config.toml
n_layer = 16
d_model = 160
n_head = 4
n_kv_head = 1
bias = "none"
init_std_qkv = 0.0455
init_std_o = 0.0
init_std_up = 0.0455
lr = 0.00812
lr_mult_o = 4.0
warmup_steps = 200
seq_len = 256
train_tokens = 123400000
MLP neurons of a small language model. Each row is named by its layer, matrix (gate and up: input weights) and neuron, and shows model dimensions 32-159. Each number is 128 + 24 x the weight over its row's rms, rounded and kept within 0 to 255. Numbers have three digits each. A neuron's up and down rows have the sign that makes its largest values positive.
After each neuron's rows, "fires on" lists the tokens most often at its 100 highest values on Wikipedia text that the model never trained on. A number after a token or word is its count.

L7.gate252:116153119135170139142080126092136106173160114136136113141151132122121113111164146108116093126141151149124124114195104128130131137120107138138132126159092126127147120139100135138137167117128112100157151131156102134140115111128145097134135124151130120132114126150090132196062110194122136095147118133123106111113125112132171129141116103129110093166125120100140100166192125156099139113117
L7.up252:079094142110151101165108107087147104123125140135186125123155100101114104138136134136119159105132166123147144070130126105170124117150087129122125168102163121132103103119159127155175150128127123092121106136120110100131123123083123069196142117128122161128111118097132130170137130116122133143145148105127120140087092112068139127146162149097159093140097122076090133136147106163143144120120
fires on: " the" 28, " " 24, "el" 9, " early" 8, "arly" 5

L10.gate153:114121144105174115136090133101114149118102123114137110141167129157106096139118151089087133180144123100191119085121163132175163118120172130099106139108127138155133111137133139136108168128146133118140104149126183154148133107125120160072130143137141110094131122169087133160114093164124115099125171107155122151109095119127159146134120114116132133137086129137129118140070133129081102149153
L10.up153:108108154120134091106156142100098057121114169129123101171114117086084118129124137136117147149103116145163109129133112142163131107131172085119106164105165164104099106084100162134112146147134167143091153129140103165142056135145148159134152118143118135129152142124107128140095099073145165127104140129102096125110153110157122149161133151123101132131129152121138169140131078131164155127127
fires on: " a" 13, "it" 13, " n" 12, "e" 9, " " 8, " e" 7

L2.gate172:139094103134154166191152128154146128111117155166103168141110107144116141129153118134132129189099078165110094121127160148146139123105103112139155139116144119155109129145087162160093108117098133143135121107087125134134118172115098119124153124142124139133138103151154133105163128070151136121109129104090081094146087116113118129140129063095134129151158126120128113130110130152189139127152
L2.up172:134122113116101126105118136175139129094106114106114114159170120089133119108116171132057118114158096135146155154135150127138129108131134148124128123154169152123128121066136145140122112122094111127096136101103092151114127092109135103087125080102129089088151136132148126184059108098167101102107129131145114161089162146158146152143128139108116150157105119142140092131144092103155155111133
fires on: "ul" 46, "ong" 17, "al" 11, "ug" 9, "u" 5

L11.gate292:122130142129125110110148105112139154115112147123123130118103167117119153097141127176155089132113125125127185111155105098126117149153055142060108120121128114145128123180122124149153143091141147100107152180123160096094100116180156121123122132110117137106118167118123134139161113099105190121118101116179109105140153131120143142122120134108093099136160181099095122084129117144100123102107
L11.up292:133109139102128152040170116133103125113119124114151081180173117130155135146120133113142112120142100142137100110140146126135119164098120173151130107154111135104164165133143127089129125091144083126136155177103116146111142116137138139109090137104096169143134133118141146120126120163142115101101136089114124146095160101080128126116141133153119127108163144152091129128172161167156103151121
fires on: " f" 27, " s" 16, "-" 9, " m" 7

L2.gate263:067132121122109107141132117136152144113157111113110133108144139108123141118072131118091115146088073144147153155122103060177092150120097136152093114116079153110117147107158120133174133189154114137143120149135119113151148127155107105129111116126150122113113143155128120124131145179127120168148155173140124138146139070127128103138098115117126186151139134127109090146177158128163159101149
L2.up263:156135143110106131123122165121138143200151126110095119091125119126156102144133103126133111142115140158138122139149140146109127097134122148135124171105142141155099089120135112136170154133134127128117129147154129110159096074134165112099093081137095127093090114146129156123114141167093108171118134127125093118142138125116104152102126127153108125149127171160085118123121196145101121121172
fires on: "at" 35, " h" 29, "ch" 17, " sh" 11, "sc" 6

L13.gate47:124166137074127140082154110131118119124141145130134120163105115151143135176100178151097134141142124184135131118088145094108147136094118121137123117099113135121132087133156126144118121116152111165156153129123116125149154180115130121132121065090132127118135090115122098180170146160113107129109134171169109177139120136086168118085129133132115151153158097131116097111143127129103147130094
L13.up47:162129127112134116109095130123112128100125192094145116155130145103097147138130117111157115103117155142126158118102138158107121143119115112076086090148087132126124132167148117108132139166114111177143109136113159160132166126173126121164132113092123130092167146100129102092148136126057121137147119161065121112122147122159105124157143125143091118114167158121163152119185123157137119134148
fires on: " " 100

L13.gate114:166119132112154133131147114148143128095106102137138092085144128134147138110109103067137169090126166178158099134145123144119109098126089105125150121097108105140159135118142092127143115099175163139164130158128108140108133148128133132137140167105149115140153145116149140136185115122162100118124150106157124136126134210135139085119113129146093142127121116121134103165074145091143127091156
L13.up114:160155127148138115138112094135131154099125136109110160134119134163126075121119155093107144134137125137155133162121143113150173123124140130140123103136122133154135116112154104092122095154163155162126130121149085113152193107085102118133143180137118114169138125152093144143095161126145119145089123093144103141171068107136180099089151152130138131162102136126143139102165138126148167122155
fires on: " the" 18, " is" 11, " W" 10, " The" 6, " New" 6, " |\n" 5

L9.gate119:087096149163113110135129120139151150124143149061135153147168089106107087125108130119118138156090145161149148139135153110108126110112111111168122091153113139130127092143118142119174119131119133116144096157111128153137151153093135141126162118124090160116118085147139115089136138152126119145128094110138102135090130054109141108141153120171085167130117091146102122152115101132113168101133
L9.up119:133080136105146129081137124090125083087122124109152122121107103128117145146128117152126125161122111122093165131179140154154124098112117135144115135148117123165129155136141133190138108134132120126135142139114150126158129114153142077160123150129114111165122111123127128126172145112116155105114135135158095121161174109152159127126156135147092109145118111145119105157149132144156092120173
fires on: "ch" 24, "v" 21, "at" 18, "er" 8, "ens" 6, "av" 6

L5.gate266:129138098157139111122136103150124092133146105132061107145116121116162183129110126085137106116144112122104087120124134140115167103139134123097141157116107055090162135147117123159109113149128164132161160131121127134120141123164114116132120125135119161159080136125132171176119152141121114119112140118185154117073135144134131116127185150134159133102132129139110115115118152121133151143140
L5.up266:149174108110162143136129099124103159142142119132135128134086122130112104110137123129153105088091099121114107117122143108151155148102109136136103111175160112186110129153109101143144160123131130135101105130162170074119113128087171124113112111136121120129130130107133115125112161132135107129105155122114114152118134086137159112147130110124117141095099150124123117117170083113144138097082
fires on: "." 96, "les" 4

L8.gate136:161137106129157091146148138103114108122161158118110124120108153109088141109103123097086144110105140120124131149144135127111107134147158136115130172104129162101144176138118100152166114081117135127142123124124088104128135111084148174072115134099171128144132142148112142114126094156113129124149132101099141107166122106142123150113104128142122118139114116100149136090146156088099182095125
L8.up136:141111148097133159106157104155093169134117152094127100104142108111131142194143108114160129093113100129119123146123131125140149124155130134133154164135158151100125108179120108148107121111126131137123106131098135148106149114128168141184112106147144055082100161108105104143134122135145120147102119118136151134130081126157127145128120086162141125158096170162154101106093120148147120140149
fires on: "ly" 32, "ely" 10, " to" 7, "ately" 5, "k" 4, "-" 4

L5.gate120:163117150130183175141125147107113100166125088099117141122140155162141111131094146135128163130136151093105146120074132090094139214145146158139154107147097106099125147138135117119116140119131087105107162076133102122144146103097113097098089147136119093136132106149179134133112131140117090147106133129103144142127125124146125126131175090123107114106178135115143112099096104117078123128144
L5.up120:140175139118168186108146105105145123189129116130139110115095154163123107153180125141129155125129136146120127176145126116097124156105158128134118136084165153138121136158157129121159105124139140112142160107147120150162111139130110093126099158207160096104073092090078127157107160138156074117137121163127141152150140155106121143127152119125109136112132145146151104124091161109100117136140
fires on: "al" 17, "et" 17, "for" 11, "p" 11, "ber" 10, "in" 9

L8.gate218:136101097108107140111140164098120105122163150148172109123084116115173179134173085130144149159132114132037128094180139156098144132162103153151112107151130105116187135146164096144151131107121123113111131133171095118151130130135129166137128139132103101103144155115098120158138113129116172126145130175153148194125169157112152146117121111113125115130131121094110097124122122125111116120116
L8.up218:142129111137153132110102124141142143122115126111131138101153154140114177075146126142169157163147144183150110121139147134130172147163138127178091122130126149150120174107094101132122138102114151136171140133127073099086139073168161146126151176119118119144127101152146096153149169117148100123138109134100142134119101113124126142143151135078154137139130131143138154090149130119106109118113
fires on: "b" 14, "p" 12, "ail" 8, "ab" 7, "m" 6, "ost" 5

L8.gate215:114166134107119152084162127143120089159092100088089074116129162111115140125128136133122153137072162116122121156133118108127117127069118137132145136087133157137092155094131138109144075127144111127132147132148110129108111096161159143167124158155079126140140124098086088118118093141119114108172137121099071125142096155157077100129142122107096126113140167112163134115156112105116146143098
L8.up215:112133113119158133106180107105155109148128157122141111111154164099114130111108089146131172095132132148116138113173135120110115168110149092167099113095103160158081131134152111101131149147138112172139156093117129086119111090125144162172092117119097111084152154084138139131093136145095112152166111110122091099170125131114118080143158163152143084151110121137163178094105150125141128128111
fires on: " m" 33, "p" 12, "r" 11, "gr" 7, " Gr" 6, "l" 6

L8.gate80:130135132111145125117133129125137132144160110176101103124132088119129099112147128142112153131101104141121087141120139103099109086115098150127122116080141109113097158156127109123134151098123096136138116153102142134099174113172157140115098147140179148136110148101125157161172087147117119138077093101131111134107123124182101138162112144119111112168146148116129145100083130057127112098085
L8.up80:135095162100119109141193119088133145120086126116137092136110161132133095157110075142161119163163117108151126112145128132143109108151136181103114143080097191166134129130125121147109117094147102149136090156122107089161162152097136131171134091081105165107157126126139135149150110093132120143110092103108131100104072149126140141125093165146107138115099105147127109090136112103153131156123
fires on: "-" 93, "f" 4

L7.gate39:115120130135117140114160108133167124129107099151137123068101128142092155141132145128148073115173155073112123093110117144082121158105107131162102157131139131143121164121137150132111159106143155153131165138146150129081106123106131104116100132136089110174153123136108157126174095124157110110108147118111138143131115138076074080167133161126104145138105172115131114110109129150135133114115
L7.up39:141121167128117136156148118072131115148173100142149167160118131124150127145135141108112138095142162109139147131135117154127151152122109107167101098169116135207115134114102130077153143152117137109116141121171113106116099136116132128144129185162168153142148104116082100121154119133128111160144128093102153131150118141147135117124155154128081119123091162150123148153125138113150110114121
fires on: " pre" 27, "re" 21, " Pre" 11, "." 10

L7.gate173:175161128147152146105131155148134150100126156083129121131101127079105099141148120132149137081081143126105174120090142107113112152102133159065120112197124126133179097139173162140093120116145115164116131127082164125126115149148134119110128142093139078119145106113162103125161163139151116122127164147117098122136149132123137095093118121145172147173167108149149137143138124146150142088155
L7.up173:132146085134133080133178090138159112106125126162084122149144148075123163131132154111132128124143136169087111152099133112124147136173174145112141113124105126132131104095178124123126157143135140095133100103105156150130120139140119143097134095171110116111118112117118106142119140189094135097143157143096131095154134145121127163106161106135175165139128105144156128165088114151152142140100
fires on: "i" 40, "in" 23, "u" 10, "er" 7, "ic" 7, "ar" 6

L8.gate307:137097098089145096094111153097142145127135087131120091111087119121124129105109069091105149122130107118105135143150166091155153113157129157118101123105145140126097176136111086161122136124141137139155154143113110129108122104151149128113162156080143140101133145147090122130153124145157137154097114151168122137153086152111098134179132149168112103152109130128193185153093146099122105116114
L8.up307:137122130191141089109114160103106128129114149143085133091112100131108117167149115128093166157131141162127152100132107108112102128106074095143134078098140143139148160141159130106127143117124084127134117177119128113154138132149133121146118120099176123112144085066091112065134136107109140139165138130115107144167165128149158138093113127131149095110119178128130097091158143097135084115149
fires on: "c" 20, "ff" 12, "f" 11, "-" 10, "inc" 6

L7.gate319:092075170129125158108134093153124132153126114137133140164132118129111130072124128115120129174110122111135108102124121119150159159153138121164169100104137086132123115138152142127123134128147166148138144153135148109105154133143129098127165123099110124138076126142162101127151129110152105088160139136125174132173119120085152131106094114117078139145205137100148122143109133132150152124118
L7.up319:130116123087141114115119166183109145200166119157117132120104112107122164125135142145161153151150114131110098095083112105103156110145141101126128113137117146108108143093132146148154120163115191168116144150150107126107137101161160102122141116149112135076128140181143130171145150170081143133140096153126158131114102133111118145159107138129144107127088085124152113147167138141115137091116
fires on: "." 14, "ith" 12, " and" 10, "ell" 8, "is" 5, "en" 5

L8.gate61:165120097149120093121140115136118127165165113117178173138120129114118130124126146180121131139088192178105146122126126177138136094095147137130167097145114127125145113134144119082113109106137103122085091082135106132130079121073127110142182110143128081138100145143138114116105100105147111128165152145114123145154140120089174152109109120141072169143143179130143125136132154107112175098158
L8.up61:153095124140156128138112120151120161125131133144145156146164133140140153129129123147129115116138170140130124156130113173078103169135142121116177131104129202124150110161110113135071131099135155147146134131171134100106097104108148131166124114182160138127134166164125149116152120107147153072102136093120124093161117135077131173117111121176139138108124148092098105167122128136111098145149
fires on: " became" 15, "19" 11, "stit" 10, "j" 9, " an" 9, "te" 8

L5.gate123:112145131149110121141142074113136091138167148119144170132159148140136116132101133106115146075091111122140139132105112145150121133167115143140080122134103145146102125181097140152175122156108125139188125135169124148085139091103117124143153118161145120128121146117137110128128158144137130134119075125131152093090120141148117143174160162168080104092119152173124152121164093147127147142136
L5.up123:078097124143112168091111148077132107127134147143124122129131108143121134178120083118110137142085176151111141123145135146108151143118110132129119179121133094112126099147151098094106097103166133106116151104108124118162090177117117132122151124147162125119123125101121097115102108097141167180132115143158112144146150095109131129110140099141163110087095114107129112154134135102111136151141
fires on: "ed" 38, "p" 16, "ol" 11, "an" 6, "s" 6, "red" 5

L9.gate63:156177159104136153151124106142129096110159090072124124117080114196119141145132112142151125133121121137133130148062115137071128151120109136140116118127098120121118139103137138101093162133132131135172129138107105133144139135083134131128174067114077127126148150089116039124136179101130122117157107126101120131110121147115103114118148144153087108158162126113138137121169134125110146128129
L9.up63:149100107146123147093119127096121155109118193090144145124105143135091095122126105131130114109137118170148151130116136128103111134093073177085116126122124123100160142150113153119134126154150141148110152120100132124137112091158138135155147100140117177144107112124157119159130112134112144160182108136070161108101187141105154094120106171124120099126126128125133091088143091113117111071122
fires on: " " 100

L7.gate44:144089128138108133159134136115127121176142138133153124166124096140126132150109122125131129145147145144122121122110162127107172120139173134187137092124147127100096147134152167133140130087116122187159117111124114139141130117145103108100154165129125127080105160123113109103141151143131115158144108145149130138157168188113103125132101175150083138140153148143152138137173119138131118112112
L7.up44:106172133138166170135133162108100143146138068138158138101122122124144172169101149104139136136122158130158119105100138133126110184147153108119107128129114175112121150144128102115138127118169193168123127127161168122148152103139135098140123142152116132097151130111147142128128129128122165103088152126130120118133143159105111140092114107100116128119072157157161106106188096127153177114160
fires on: " and" 58, "." 17, "," 13, ";" 6

L10.gate213:109095159139132160083170112138169110152071126131108187169106119151111135135126119133142098116134161132120154162106157127125093070093114130162118122149105163154152091146135128148106131098150160166151166120166102126129151105094162123125122113088131150123113141110104098118115124123150124189153148140093131139083121148155119163129081138134139153120137140100176121117096126145114092138122
L10.up213:117132112090136121143141112133123113117109119129139101110110144118145157174135126134137155126140136093110139163094084208123104112185136131150145104167138135158119081092146119109126154169164128101138130142135105183146106108143115166111105160138105098138102085122107111132141141108117095158147149124174091146171112098151118081100166168127147128115124115128088150165116110141127139117149
fires on: "s" 30, "i" 15, "n" 10, "." 5, "ial" 5, "ts" 4

L13.gate140:097144117122124102149154104162118141144144113110107142109095138118164099117104124159130097129141117104154134162118113125134137155113113137101104136129107112107150084086155117104151178126076129153152115113125131162163149134136068123104152168115159160089103152131146117109177108176112117129086158133103112131102151128102155131054149123115149114123097119111170125099158166129129128094105
L13.up140:106163145145142117075113127145117091134126113133173122105130187154118152098124161152118140184081118154137108120116155138166125119175146137157132092143123151163163065172155112126142123148140148124149150157134167131131125137140131125168088165140134143151105147100132120107148123157123133109095165179123144098129120105121091140127127154129138117117129139163127144097155149097104125087152
fires on: "," 31, " j" 13, "." 12, " J" 9, " n" 8, "ile" 5

L6.gate14:150119116147114153071136118125129149124154134135144165135075118098089087113085138112086145121123108118128138106121155164108111142129109122132161131157107135157133056105135171123136112120142162116100107121054091121104163143155115102109147123154129109134114129130136116111131160120143117132129152113159131089099137149108158099104084137105149075132138151151108108140160154139150131100110
L6.up14:103105097107109154138158147116111171153126143085099141149124098108139133133108080151148140149105104159162082102103119128139132140132132158090154137106099102146113114141180159143126176145114135139150101101111092166150144147152110135148111110158137126147143156126111122138165100114137099116132156151131087121110071095148113132143090143113170116107164109162071142165144129118111117175153
fires on: " de" 32, "u" 20, "ro" 10, "n" 7, "en" 5, "in" 5

L10.gate109:127143087055124128172110129125130082124129120118121116114184088133110139072133124134118176158174118115157079127111128138117129159147156120131110127136139163154148110131133106147095129175112161161110109144117176116104112091125143138142108147122118129118133109129102141152170136142171138151110131148145114129123123128126125112159142128129105131117117162110165166153132156097075155160111
L10.up109:108152063113130104110115120088129091123134157138159141131123146144133170140114141121115140188137098086153140113138134124151161175138160118119126124098165139112168117135165159140107158108131116118107114145139105143186126101079161149131137156111143124147160112145159088121139164131092115134097124144144110110107133145139147121147116079135112114126114099125102133141156145080099141177085
fires on: " on" 17, "e" 14, " se" 11, " n" 9

L11.gate81:129145136151111136106124160137158093120135130115125154113127088088139132094161151138117150095139139100072166134177119130095118150119145092129119065138145093159126147133154108171128138111111136135100176157120146123129123150151155111128167150125123118122074094114172167127115130120056113112107116113139143151144132138161121158132142130124139098130153126110094153136119133153115097099161
L11.up81:116162132154106105132118155156123134122134141151154113137128102146150106119102145128125110141125148116117063147151110107120138093160135149154139131091121136154137084129135120109140118122175166069102162099109149154108156144139128130144156128130101127147110167161115126108100120113161110107134135144127128149109148156123116167105137140151122165140141150143126126087146116170098137091136
fires on: "it" 15, "ri" 12, "em" 9, "at" 9, "c" 8, "av" 7

L7.gate26:114133142101096094096132112144127132134145111130107099117110172120152157144123133116162159134116154149098148114141157144127131130122092118137186132152108157125118083126109117194118149082110143099136131115123108167145117130120142112100154101110094132107088154153088086125080150136123102142145124149137134117128133098146165139136150155152132139119110152088180106126104173121120100094130
L7.up26:126127143142132130132155136170138147117165144148156148120119132077181123127141111127123084143150133128116141114147147169133135146129124127146125110155125101157087129141153173108100139078181153142148081164172164074104147147079136142139092126146133085132144108114116130149116146157150136081133143136105160122133141077110135154137110086120141147113118161088154148124148137103111111129107
fires on: "19" 70, "18" 29

L8.gate126:115115064138159180133155114134133099136130127153103080149137153150116117106146093141130143123162168147147140128133141135096132172155137138165148108113094123149117129088150131129146093159096149119112071125111088091107157146102150124179099110097132117139122139130133102145124121122161125117070141157125129145066149139098125111134134161111107137120103164146133149098138134142107103087120
L8.up126:117159131143124135119093161164162097156127164150103094142138144101114116113152117115093188174119138132173124138150136126149188135119102140153143139175138145107140116107129114134135123175107112106155108116151142125100108128148149141135152116119113127139090134147110134125132142117176158137156101180105168127087150121120150133097085122111132154135147142112171121124140108130109067127119
fires on: " estab" 15, "eg" 12, "g" 10, "if" 7, " open" 7, "in" 7

L8.gate176:139098158116118146130113163155068122143126140115098106112101125096094111137189147128108078069152137158131110090124125161117164163111147161133166152138104151110135167129097120141115120100159117108134133143140130102082147128102149130122137125148115138124136206152105107122098121125180120117116142127154129139163121138124139124136164129104148129140164149107111123141137126152116103167106
L8.up176:126136120091134147071138132135108122101126145101174108139131162125116154162095131130088108130115116151116120167155149155143114095107111102126120156131119149153129133086147115187106098114087143116188143131122111079123131121091114187171131127147099136119153134094112120090135136129096138156090158105143119176124140104145122086124147117142132129127155132122127159127173149117180178124127
fires on: "it" 42, "ist" 20, "ter" 11

L13.gate6:113115074080111135126138108080108124101128147120135138116109092089114079170159156119147129109141123136113168136111114080131101113108113119120150075171144143100129117124141107162156146144141147161096131099126124136139110155115143166161126107103099133155096153143057119106112110165095141139118125117162125152114139168187159110097152115082122148117114116104146124132139105134136127133137
L13.up6:147137111115096156164132114092139122148120138155064113185137137085175132122154145157134149103123148124160128101083106156143123124113104148142108118139101108109160142152140178125066084165114119163168137139128148128126128123109103102153135139127087135127094140142176107117115131162117129143126151191151127110120142115142118118138161169170104105105127109131092166114181126154128128095166
fires on: " " 74, "00" 4

L11.gate84:150115147128085126122165120109122146149108120162152167095135129164185093110106125147134135116125117160083159140118156099151102117156137145137103182081177109096164166137129138129150106120089132122150159138149106102105067158169153128111147137144102125134085112118109125094141175143132154119128126105146165150124124149141100123151087115106178094107126146154116154085148152171104155139101
L11.up84:159107163092134126154119168127080095149153123146118119141125116148154132074159142150153129119144139139116125152123123117128124110141122080180115120160154139129118117164146159134105126111121140163152156069100078164122098150101117119146066139133119089127132124119119123109108146099062151150132156118156133145073108101142104137159134104145095140126137129129140149138110135148148135120149
fires on: " B" 24, "ar" 8, " years" 5, " released" 5, "ays" 5, "ed" 4

L10.gate53:140157133114123108152174132144132115083131136099119155147120116142093128167130138147166078104154135152101128106133076147175115119117104130123130106115130120103099102063178092153163132097129140104155118142103122116180111160142121143119143137123135113104134136142103092136146135191142116140142157140108097119128112113147159134149108110142116127115139095164160114104148118103147160139076
L10.up53:138124143148149131146123110122105135162107130105046133147111118121103152155108121105226123095134130109107097112099108128146146140119131141108141129100145138128128128096140125128158149086137128145185122135131105118128159174160153095127116133109152128153136134092133109142141136134144128104153179143146138159148129129185133150156138131134097096102139135078142133109156132131109157140123
fires on: " " 55, " L" 20, " M" 8, " its" 4, " C" 4

L2.gate183:149117112133068151173167099076152110130140129160120101126105158115126087101118103068150145126153124123110134193149111105146129128154115144191153149118138155160138157113106116078133110126081109126101164115130103107145153166117084137158121097089132149136101150148159131122142137136123147128128131130127107121158092130094133113167126115127123138100102128084157153097138144118107147120147
L2.up183:113159114125144142142140164137149130112108152117100142116143134144118128123202152125085097109147161119146131151180140153161139156109126108099109115148146115142110125103124105138088077110142129105105138149120147159117094163115147124144081116113137134137130096121125115146164099123120121129099156172145094114139136093210116062149137135132109116157151128135129077115118134098120126125095
fires on: "r" 45, "l" 28, " br" 9, " Br" 7, " Sw" 6

L8.gate255:115125174132129102108107097135122136111125109106121151064077133120106093171157130137096140165103117130152155131166153141112110120113140150134154170137121119137193085147089119128155143111144111173138111089160098123110150105136105156135169120138086139120129131112132131130135137156136077142080165126177150098170123125097164176067118158147132124130091087107148115151118078119135103138090
L8.up255:178106112128096116128124094075132134093102113121133173131067133093078139150110141185120126147115147100154143134149140130150164143099142110158149137134142173132145110135158135136113116126107125116150136135114125117120147116116093163111114176113054094148116110139139123131105144124125163180094134116117128117104113110125163101087133166119161184099139121131143145144137160112103173098112
fires on: "it" 23, "ect" 17, "s" 10, "ot" 7

L5.gate135:121188143128067142148122140121145134124150099150088105109146145131137152110147116099098089157161097126153141176104107113124132144151114127144173167078144109122122172138123130099110113133101087121146118133141104154157132137102152127122097129102087159154126124148146137099167125131136130086144142144136139147128136088126129132123128178123096115086164100125093141111127176124175142111139
L5.up135:117112183129129114100134111172162161173111142183153142157129119129126167128150140159124090151141142108114132115127136129165100126124148120150128185166146126141136179129109106104140156141129157110101142098112120087129126150137132179137125139111146125160163116081104133132147108103167136079134105158110119152112118101140127089152136138155087155116155126148106144121138145153124142186130
fires on: "ag" 24, "r" 17, "her" 10, "ed" 9, "l" 6

L7.gate14:117133106134162130091134122133160125133117146126114103096111165166132155128153152110137131087170153124122086142127146133101117163177153114141110165136143122163100109132141098111136123120123146168133196154147135113115131108071113124135102126099080142135109158082095118149103150177159139114143115124132120162114095106117092139136102184106123099142088114137134131121134119071096149092063
L7.up14:124148132104144114104158140144106086154136134104153115070099177101136137146096122097150131108138140133125127146118105158116160124173105102153111110141107171142101114139097122114119143190126123166118154138157148098109142104101201145123122093132132107138121158121122119092111103136170125178137175126135146133147122101118123134130175104105132099105109140119136123087150140128167136138103
fires on: "." 97

L10.gate194:096154114144086122111119109115103100131147093108131149096124113139133162122108109132139142142113144163156103091145143106147126149128121150095177120122124153124188103144183128089153125172145159133133124144119123145114165130136156106116128152109136143130178190129075141157135117128134144125108128144181105123138154146183128114135154148117120109119124151152155088141150125127131173150162
L10.up194:114167130095138120123140109091133146127145128132143106173110149139122108174169123140160118148111141123117122149179127160108123116152147151114132169161073136189099084154163113094125157101175085144131127162117139118157185120107122139113123169127118151102127157139127152131132139082110153104166107107147122152149125118081121089161137113095106117104125143159154153121148098114136113126140
fires on: " w" 49, "h" 11, "w" 6, "." 5, " h" 4, "f" 4

L10.gate71:121119121141201132188182126127129140107115099131107142108130100120152098105120137108119137139136126142126149085109145123150134100121120140092142148093107125111143110144139164178119124046124143134142139099149160134145103114163137138088131129141152146125124144099188122101124105144076147107099112156111131097117154100093144133099121144077138122106134127116133160095114158125103083138128
L10.up71:122177103127150145114110122113156099089095137140098120098146107146135117101143144122199100123143143116093121110106126139124111113151109116122131132158109146078149115134108103090157178118126125145147129148107098121122145075139116140138073144118117127165102141151140160124125142161096087186110133109151109136121121143118158164163148151088118111134129138093147114141139133129096153168149
fires on: " of" 25, "s" 21, "a" 13, "es" 5

L8.gate285:134115150128082125149131114149122081129144127130080137117087084110189132119109121121143162122119131097102153134154151119133165132108129098078156102089119104167176150104151127151148122166103091118154156117128113150121081133164144119117089111105112127121149140142137125140098135109158155139128093081141124148113142114127117105126135130126174139127091117122085138086115143106042136107114
L8.up285:155100146096119124140158153140116163129117159101170137115132117083132101146088152108121079135093140092114122098139129120142142151082107160138093057139114122188160134151171100124130102133105118097079144128099145124102128116148106108150102108133126112144140133151160118107131111113094154123093124097136125126098124112093136156142143103166132112145151092132134170144092183148139135138142
fires on: "-" 31, " s" 17, "ag" 6, " years" 6, "c" 6

L13.gate231:138144072085189114113158094193154141159154124089093109091145106119133110129124139098095131118118131153156104110120170122182147146128141110091134126144135139109110124107087158123101140130091146125154135181143103140111135144143143146129140153074122123130113170094106144121124108101181130142135170113156104083090114127112136114124137128126137144146103135148112115125155162158161155123159
L13.up231:136124134132133119102150135155130109185119127144134126149116172149138171103103163142082143131165145162116084129182151147130142118121134141077072075141138094132142113102113171125154124139124150115113151158151142141152112125133137132124103076113128107116144147079081089123124144124129169136122172115093121148086103129103102158129118142172145112088130133123142144137107118115134170146124
fires on: "." 22, "," 20, " n" 8, " sp" 7, " =\n\n" 7

L6.gate240:119141149140107157160109120091124067145133153159130123146114116118104107117175102122157140159123137153130131150141102091126119094136138154081093098155123153110129162129142144151065134119148141179119152137139152087144107103105122156111080142125130104100077114142163131134090133137135166129139153138121135089101129157110142151136119152110157116111109098131141109117122128143119131134093
L6.up240:093128163128172126103129115163097153120128115151142125110127178131109060127093138159154136145094111154151152101149164131130121144109123116171144152117167146110094210069103133144119138131106116148143099117164159152111131107159128140125106131182130143101141094124127096161122153137115151154139130119113139078157111092137129127136158122090110123118105140125131130100162121117144171125105
fires on: "h" 17, "t" 16, "p" 13, "x" 6, "m" 6, "ab" 6

L5.gate72:134156110149157142112128142130139139140158095156120150153127139131100110111173151118157166121137151113148160112135132126149135110126095085115156134107132093184101082117116112086119088137120156120149177108123148146131130125130107114121162154163141131116130145142125157144096132164145155134139159119123174172162128160102152100174085138091096148120134163122122120146170127116170116107092
L5.up72:113103094121109140118089121119148087104148152181122134128151109140144122097149114124086105146143153103099148116123142126134139130119136115106136113122107116144140106140138140111135091121102118106202176123144141150167120133103131142126109099111178123128081159160102142144114094137171111129131172114152175177127103145143071130084124090155141133144088127131105122144122120124125106156145
fires on: "\n\n" 24, " of" 19, ")\n\n" 11, " British" 8, " his" 6, " American" 6

L13.gate54:186130139155130130096150120129125094183130132178157104081125110106171129127131086101153109155126140122120126170125139142113156141136132117114130136090136098126110139152102125130151126153139081110135114098129138128127132114082131113091181137101110141141081168111129123160139087163109137145123126155131134109130110115125139113166164118111165121122171128106149168110180176144120135137093
L13.up54:091171159109154112124147166109139125088142132152149116111116123088145107118143097144102139171140143088180114086174159166105106111126104105118103134131146181110144115095142097111167135103159118128119141090113163143092153136113156132110159163122125158123139149116099112115126146107113123137091143141106180091122139104154099145121135115118110127146135133122144125146075145141114147123130
fires on: "," 31, "-" 23, " " 8, " (" 6, " and" 4

L5.gate177:151133106133130135086153110149086109119168125114155101147181140136144124108126130135120122101086135170104163149144120102139122180152121086129131148086145101142125099138153127152179123091134136138133185091131148123130138146121165135157163145173135127148146130129134108136136132141119161126120115155185151111127163081178172080115163114146109133102139171092140143134121151094134135105115
L5.up177:109129127113142159172102166149168157112123153115146087111154116115179082142080115131103134127080129120137091199142152128112134146115159161159148107125134105109132123146163128104127076099130115138136163144108114165149085135141116146113118126145156098124157159143121117113147111077066147116128132120093135124158112132087149085119127133136168123099146117122170092143145116130107089139157
fires on: "and" 15, "et" 12, "al" 11, "p" 9, "f" 8, "an" 7